Part of a small language model's weights.
Size: width 256, 2 heads of 128, MLP 1024 GELU, 12.2M parameters.
Architecture: no biases in attention or MLP, untied embeddings.
Training: a variant of Muon for these matrices, 449M tokens, 6849 steps.
MLP neurons of a small language model. Each row is named by its layer, matrix (up: input weights) and neuron, and shows model dimensions 0-255. Each number is 500 + 40 x the weight over its row's rms, rounded and kept within 0 to 999. Numbers have three digits each.
After each neuron's rows, "fires on" lists the tokens most often at its 100 highest values on Wikipedia text that the model never trained on.

L7.up789:527475514467552467478530453385560451532586539431490542488499478493476609509475544548474480511502493508546478584511489558502494514415493514499520476485484502446491513493491537440481600556501455490533489456531489460514470497575623489451493504446528555504422480475533626549494507525525508487531501505472485484520468491474504579509420558531497512565589504493451443564550493521612493519494516448508484529485487447416499442455493505482572505447454456462431559510499531478455452559424518496560442565437438503485523437514459482525487483518424514490472476544494481447520501469515543542465446518459503476482503454502513543526433507444487555449519491572545535536501526514518466492491480513461504454501515502483526491552519460490509527509524484555434435480453455469483547526480493
fires on: " of", " the", " and"

L5.up273:477415507433476497434486421440532486554521488517476562506488519433475595438547525489493498548490510558451457490493496444519472472499511486558556513523514500520493449545491503483550559512561552483528543462526514460583532543506537514454516412445501485501511533510457484556505520506497482495462528386504489466433522474494456506523550512512545522508452536533492553562562484430514504449453505520504540551547520432493515524504547528537510469469544529455467475499519537481518488558526400509579436572515507519438580479481464491520482410527453471553494540494513448510519523539490524513492567518569518481511550483525455523446417468548520560507570470442498557534503472467483419546444451446437536420442490523442471482505428521547539516577481526521416468469528545453481469460471496
fires on: " and", " of"

L3.up859:453422458493539612503515486515509572470482497522579518452496498553512489511467494481538487567464534537551471461436525499537508543546481575548462469510521526437512469406445517486505561542499527602469551536543563536483521503534526495439490543516459499429441561510461482483499470501487444465458585522468601537490549565492395513471512534489515500529499492486496467505497402532459471507457543522507528509520518505479537539469426526537491474537490490531482428489459538521502498452494574423480505532493523568523492520499476467499433525389523519553500504510465512446460525508486489516501539522520512548516488546530462497527428475594558462388583454580524501542535501526513503502448510522444441520492478499475419460485495460479485545465521427482444497562489479504467463558556469
fires on: "th", ":", "ly", " Da"

L3.up57:522522474581446485442514531454477520521433479541503527514474477527465494468416476402506472482469544518583517519469461475534468425503471399464463478473525541510555436532488559494451529469518428464507560479509518482540496496446440573451534547529538460514413524571528475550490439409488487485530530529522481511502504528490490519530416493541540442456441549544499522492510510561595484525553452485491480513477549524463521504508489450536428514508429393514556540458561483463538512522497484589571565456507480562500461495457516455501520487534532563439488480532502505509503499465464487435460565503529525474495536495497455440485549483457548494457537579501441478453527467587536501508470543488492526541527542508541552539446526419486469466554514507439464430506545481458520528496555483
fires on: " used", "ur", "ed", "re", "n", " more"

L7.up558:515556491471468488531561460450555377559499440488501491500458502500532478542473500460501458542479445474488463532546451563522477474506464512482516495455463548510557494477485423503548517515513513535506449565453514462512501548527593434528488484512573465446517536537530515448532515607475525555462485529491483499458484447489558475528530503506564474503464487388429454508482480499488471517525498560514589442489534564579559442529551492492513440473493485528575519472521479514482458441482457507472501557473441481529480491479443509541538503513510463541467556511408527494462441530526432498513491539488533531473491438483476483542586465480516402482533447530535500569590518516505481447477508522466450600470530515472487527526474495566496523504557404563493417482535492480547559470487448
fires on: " re", " Re", " than", "ol", "Re"

L5.up919:410495523537494496454481482519546504572499487425487526477506506515519520491460527439498488415533531520546489536447491497507365471488474579496510496491510535544534431499502526530510492502532470501524524477556522507502526561441480448459554560479459473491468517485479461495536501497602524554460479440488514476509490507510466517521626495388545484464504521517543431536553477407496515465476484562505533479441552482545483493464493506515481523537463566462510500501480544450497488519500505516552499550503502525422581473426507529526477542494484411501455502509491522457422463439471428547542519533586562498481537534584519526533466482501545468513557465541437437458433544477545460583538442529485436470467524511456511479506487483495395511550462512501413475459444570493469473503502548
fires on: " of", "er", " h", "iv"

L6.up119:510485465510522434482461573565459535442485438485541587498564593493484539448485486528436444469546504490455525482491531519538487485469502525529477494505517608448489502448488442486461501562468449462516516493504532454489465565510547479499435540518450557517498514525488454495460557442512505468559542587525485503502524466536515552472427585518528466486499526514466500472501484514469524428560531494525554432478571483439518518505509479530505502561478517412473482469587568491491462524598456404531491518477498462473509498523534510498441483525501492500466527549434564555432503479464433490471509522467468553433503511477527539436441516468481387604467533495474517544542523549542461557460473419498470506519494495455462532553514492526546463435526542509517485597469446482498539482484537
fires on: " |", "|---|---|", "---|---|---|---|", " other", " first", " only"

L8.up1009:510591487470454492496446542494473461502536445531398485466513489546444553505522472479411486453497504520497523446481541481471480477487565494492514530478496474437519494562523505527490510563512487528505535480521522515570494546502464510475449517480495517526505459503493452467517462502492538489555540471486406456513516437479466431500464538506454521522502596467451442505471490443475518473581563511456478451527432456504589505458441546514439519451398476467454444463477462479535500502474484606480544521538540449427565530581572516455481522440553530561425561545492455513448548484508518491478479553430511542472504501481532533564448511475484527445524505488503470469481520526513501469536534523517493557545456430522512486539473628487512543543576585492522546490461505531444451506501414
fires on: " dis", "li", "ar", "n", "ent"

L7.up288:474480543474522499526513553475492472485518535565434525511591519480523512470486533506470525479559511515542519473502584559419472496466504537504594451525488570504456500467436498552460504481526453483534472503485470434498534503508546481579455555489507496506455493449568550449455500408394574493538509524553467436559431417451491539483483547455520523509456481584521493556478530458444510489526532568451578435466481482450512447434539465483512503527536439405525483472484535446420480538520443534450514495540521516528507510529508487552498574557546545443521478519521490529510515505454493479458498495471471488456537500483534500513553488491501447561489516426567480441488550469524485533508578458549510430531514477507500536542514399554527510405544515469466496441449513446497512437499515
fires on: "---|---|---|---|", "===", " ==", "==", "-", "|---|---|"

L3.up189:524567484489463467474523487471398457508504487517478576520497420534520494532528549436497384487508466461521508505497526525462539437581498473456503481511530455500554431503525471549506546430476504533517524499421503489532460521501508544487503489500538431483482489463516518515498535434521534480515600448530530498504407485468496466562456494447478459468530541546422413496456546499545497476453497558575554492498523516407501447500569415486482467541510445522432517463523479529421512501566416537473509430494486505531534532408496523498482435568500452480492537530536487550533547477485526454490532539493544480493473463534461540478520450527515541501517517458527503536486530555499402488448489453587488508510460552536535464447498591567448491543518554446464473468530506552471535549459544
fires on: " of", "n", "ed", " up", "p", "im"

L5.up708:451511572511406510545521489451471513542479488479594449450455502457395504491473434482514511509473530516470428480495412479528569503569559558499510450575502461521441465489483493490501486470519521513517467521536515418529504471530544489484457520460464523438498505520507496553572490492497518457527554483506497511469413464394450445515467545457530442528579430511471488477503448508465486521542462483508561546532498463535577480501393449501480557498431474486438478501448549513535500497559563502493529565433486614458523452493493511472532477518533528484538486486503494489493461544507554479494538536462494515539510531480474566513504540550481530518527510516510530518535520483442488508583448493517433486463491526491549503567511564548491425551394463559490624475514497514472519511443476
fires on: "e", "In", "ing", " He", "E", "re"

L8.up107:408556471479432513476444421489556530495520430566512544526483524506506526462542503504482483528511465495480483505461531452528509530457441490457573489479577448502486464496580518497556516547577451443468535526470478582501530433480528485427531481463495487533528444579448459478440477482507518451482548483533510514480563561446486523482500566535561460543461448486477536506549429509495528516471475533530495464531550467484499489541514480596581448556586472476506519448370506504454594460519466448471553452520469519539545543550544478560560501486566476547486489448565446496513527484564455535471526539567529479567472511482549484459487495550494463536479522488496486480556463515510413510469500545504539467525472440468449475530511439488484506536508468505407422458479493492506487493483462
fires on: " and", " also", " to", "ly", " "

L2.up641:475442494515478477573487481483398544493590507549543539524487472415524410590503509426465426472476513533506439488520512545532457566514559534510543471514476487482514494459551540546543516490484537509432534522472530501463502460522530462461527469453538523552450532479456473497536504503547437466467530483553509496519512507463469498461461590498511504426468539519448471456498483460483474522463479547502473566577565482455485384497434469516497454503502521394520468520497588524587514499422487475581518566550523459492469545478493508515488408441463548583488553516474481453514484474474575507491582484448511456526482518483508520575481497428568518515546458574534435525508540482487561522486445498405476487514499482480494469541451457497449493494520533514506469508514539472450466486501525
fires on: " Th", "ly", "th", " is", "nd"

L2.up537:475561555512483568575511498459544580513466448462482568476531521540478520545498512492486507505481509559399443571535466569484534474530513485464520476498497410473571438429528500552482483564528478445447485475515419499470499520467525472573488501439484463457543472472543461511593524530488512427583520587486465497492502448437572494555483594447545440466455504557490482552460481534510447489482520430548515591481489480468478478493463556534529488467532514559522535510444508520468532504488555500474579495491505445511476498477486441555521489527451470524520529420483515417554490505485509489499476552430491574489555547483520493466532441493501506482578482516517478496504450579483455506516505525442436535481499443477458544490483504570441489560492510556517532522451487479505493539405452
fires on: "e", "s", "re", "es", "st"

L5.up209:478528539564479445510493497445575493529522483535533510492519459529514539468537499425551497598543488426536451504465545486531544419467487460541491527511561472495546481537478441560475567510447542537468465505484504445526511514519509450529436491552516548415492493504536455451513479561485402460521477402528442519511495518437534403594473568454504519501534535435490543489552516507423520479516525503456490435471587463524557493513498498455477532462475510472486489518544517471516492464558468542503474543432475489535488468479509530464525503580521448516559498553465482446522509481521462476485450487508454510488536490489508541483605545503483466580470468478562469551532499429529472564471505451462415487535495631500484505551483477526495499531461439479478468467595466505563487546477459
fires on: "or", " re", "\"", " Re", " York", "ter"

L5.up346:512509463567553440467473494502507524411560484516504459513526487497480487512524556454463510592557485551492524482516434499536578492463457547542500559512509504406529541449500514477413513525454590524533570508522494474549510488481486509495549429519498471519508585457516469508583443476478492468521505483528518489563454493555473474520515497489440422516503539508476531523478492461601559551439524529518489483498507486468551453437487571441463458475549517433438549527519497484500438451494460571590552571502476515459517468544474391525427431486527524499503519539593454488509441464502491534457505555478494508528496541542464494428476446534549482520580430482464475563560501499455558486464507485517548449437513473463462487524505559468480516516427445516465450464503447508498544511470504
fires on: " and", "'", " |", "r", "n", "b"

L3.up718:505539482423503510474531528523508457475532530523492548401555455520505459556493529578409442565483533480520527521510406459542572481479530460549524488511494494477565535493434522552532445428515511510531437538529491473510518455516469499470527524420533454505518552519553513474453486504522495483427503521510523451459476479542535515531542553468428463502583475481510455536470398482531455552399547569488523566458460494462512548522506459470491483502505446459544453499477427481490510460455492469592528509446562447543550509460484543503482494491472491475503475525453525566561548518584538499525527442549495486491456522551431444530482478441453546455464512423527517553501506489505552480499462481408507495467541475554501453534527451448589462465560477559488476542468460502553509518490559
fires on: "min", "re", "ru", "te", "fe", "lu"

L8.up997:476463509501555450474427526561481503423552437494539494473495504484520527553404490480491520580489502501486469522496544510534421536508531571558454540511511500499518484512485516503484515521501505521524514477476537559535519517481503522491559449490485506468520506476529527525487482478479512500538525418508519578451535428486526493464558482505528577397477449537453465501492463477426500476544457486402564425444520412410502535468538469538515452522482472500512412443550560565490486551580484542512554586473512485444529384511537513504479467560539532485436545488517519517502514450553470569492509548477508492486512501507515563554536522533474594466498491485505518430528512432441434444542399455469540470508460517477502531546443440461485531542538436514444530481521524503455512445512462
fires on: " and", ".", ",", " that", ")."

L2.up347:514444488488489521458418599475531468556508489505509494519477436470523592439481445497525496519489482563550492532484517468498551588515560533536518477483541514508536531451502456479464573532522526578464534576465535544471468560490500544425455449498636448468439488482443477502473485481476509468517472589494499518520464476482464521582529484489493503514420440508490476489441484491561540479479522471527513492490478431510449452547476542434499429522539483523525565523485530521499525436536562531440514502473476558450496441462494527517514530512511500508480439509402493492527476486552466492479457630527474458554478444526500555490455524443503483514589432462496532506522568510566495505512468535527466514484493518479467541456562451524518491475551502431466528494597472531426501560470441
fires on: "or", "r", "ir", "ol", "s", "br"

L5.up424:472502473507544409425533541510447509538568610518490469457468497468554602479500557442490428580471518494564481474510486489490584559531508572464480548424468535500493532498485556532563523484471579458545382473475499470617477498524433504460497512521494480549462529507548552497506534434548504456500521530501607521453457457540504495493444426468455499465504497489511454439561411492546487475429516508519516504447505488402478455495509547538450510513498512553497476480419556468503536520474508464432555464461536485517479506557460433547507496516503465519553476492430561489439480506494540505490470479516521480503430534497490513597526482457525539498480498483469530484514525571494453465480500516440431506491555501474466452510554508463482454505525482503560500524513480501445519554488540
fires on: "la", "id", "min", "e", "te", "et"

L6.up1022:533541524420458472470463495419571501491498537525508530530504497489492558530435476474510542482469505411533488528552538530533502559439578494488538477505518547531448543498443519490430547488527459578446532468514449517459495532514521481478469510519543487492476498522508508534550510477457559414551548477565472574476452497502517424515535473479431562509474487533457509520515446586510454579416505512381490445475506523455501555490481514496453435474523470527558501504525468408520420570529557518520518447491530457531541562462470466501472554581522443474458423492492459464553502488482507553519479485486472489569541522534461490525415437587452515487530441493477497464487576511528589539499418494529516531428503440469500479563481462509486519526556508513439479498527477547491484528508469
fires on: "s", "d", "r"

L2.up812:437527489521482566523513572452508490493553494543483519537438501475453515513421442450467508454541511476465501510530472558475487533430540563493519444560479513539497559473468459562506588461540495547440461547502481507494496519520455472481498519518430512525513505549475477464466534506566516504541525497481521546524496536511471426512520487532472452495439511453536482417521478559448531542469491477561446479487529453467455458565442530555487513540513480429541549493480542518464512442503433506529489543474421502448502522395460544549505444568525508577540490527506469469579484501455520493467521465499460474538435524465473471503512521530572487515544457590453548560501411500533557571401488495541534480441411445443491436576483504487523478553537520599474481499523428526477487476538518
fires on: "th", " ", "nd", "st", "or", " second"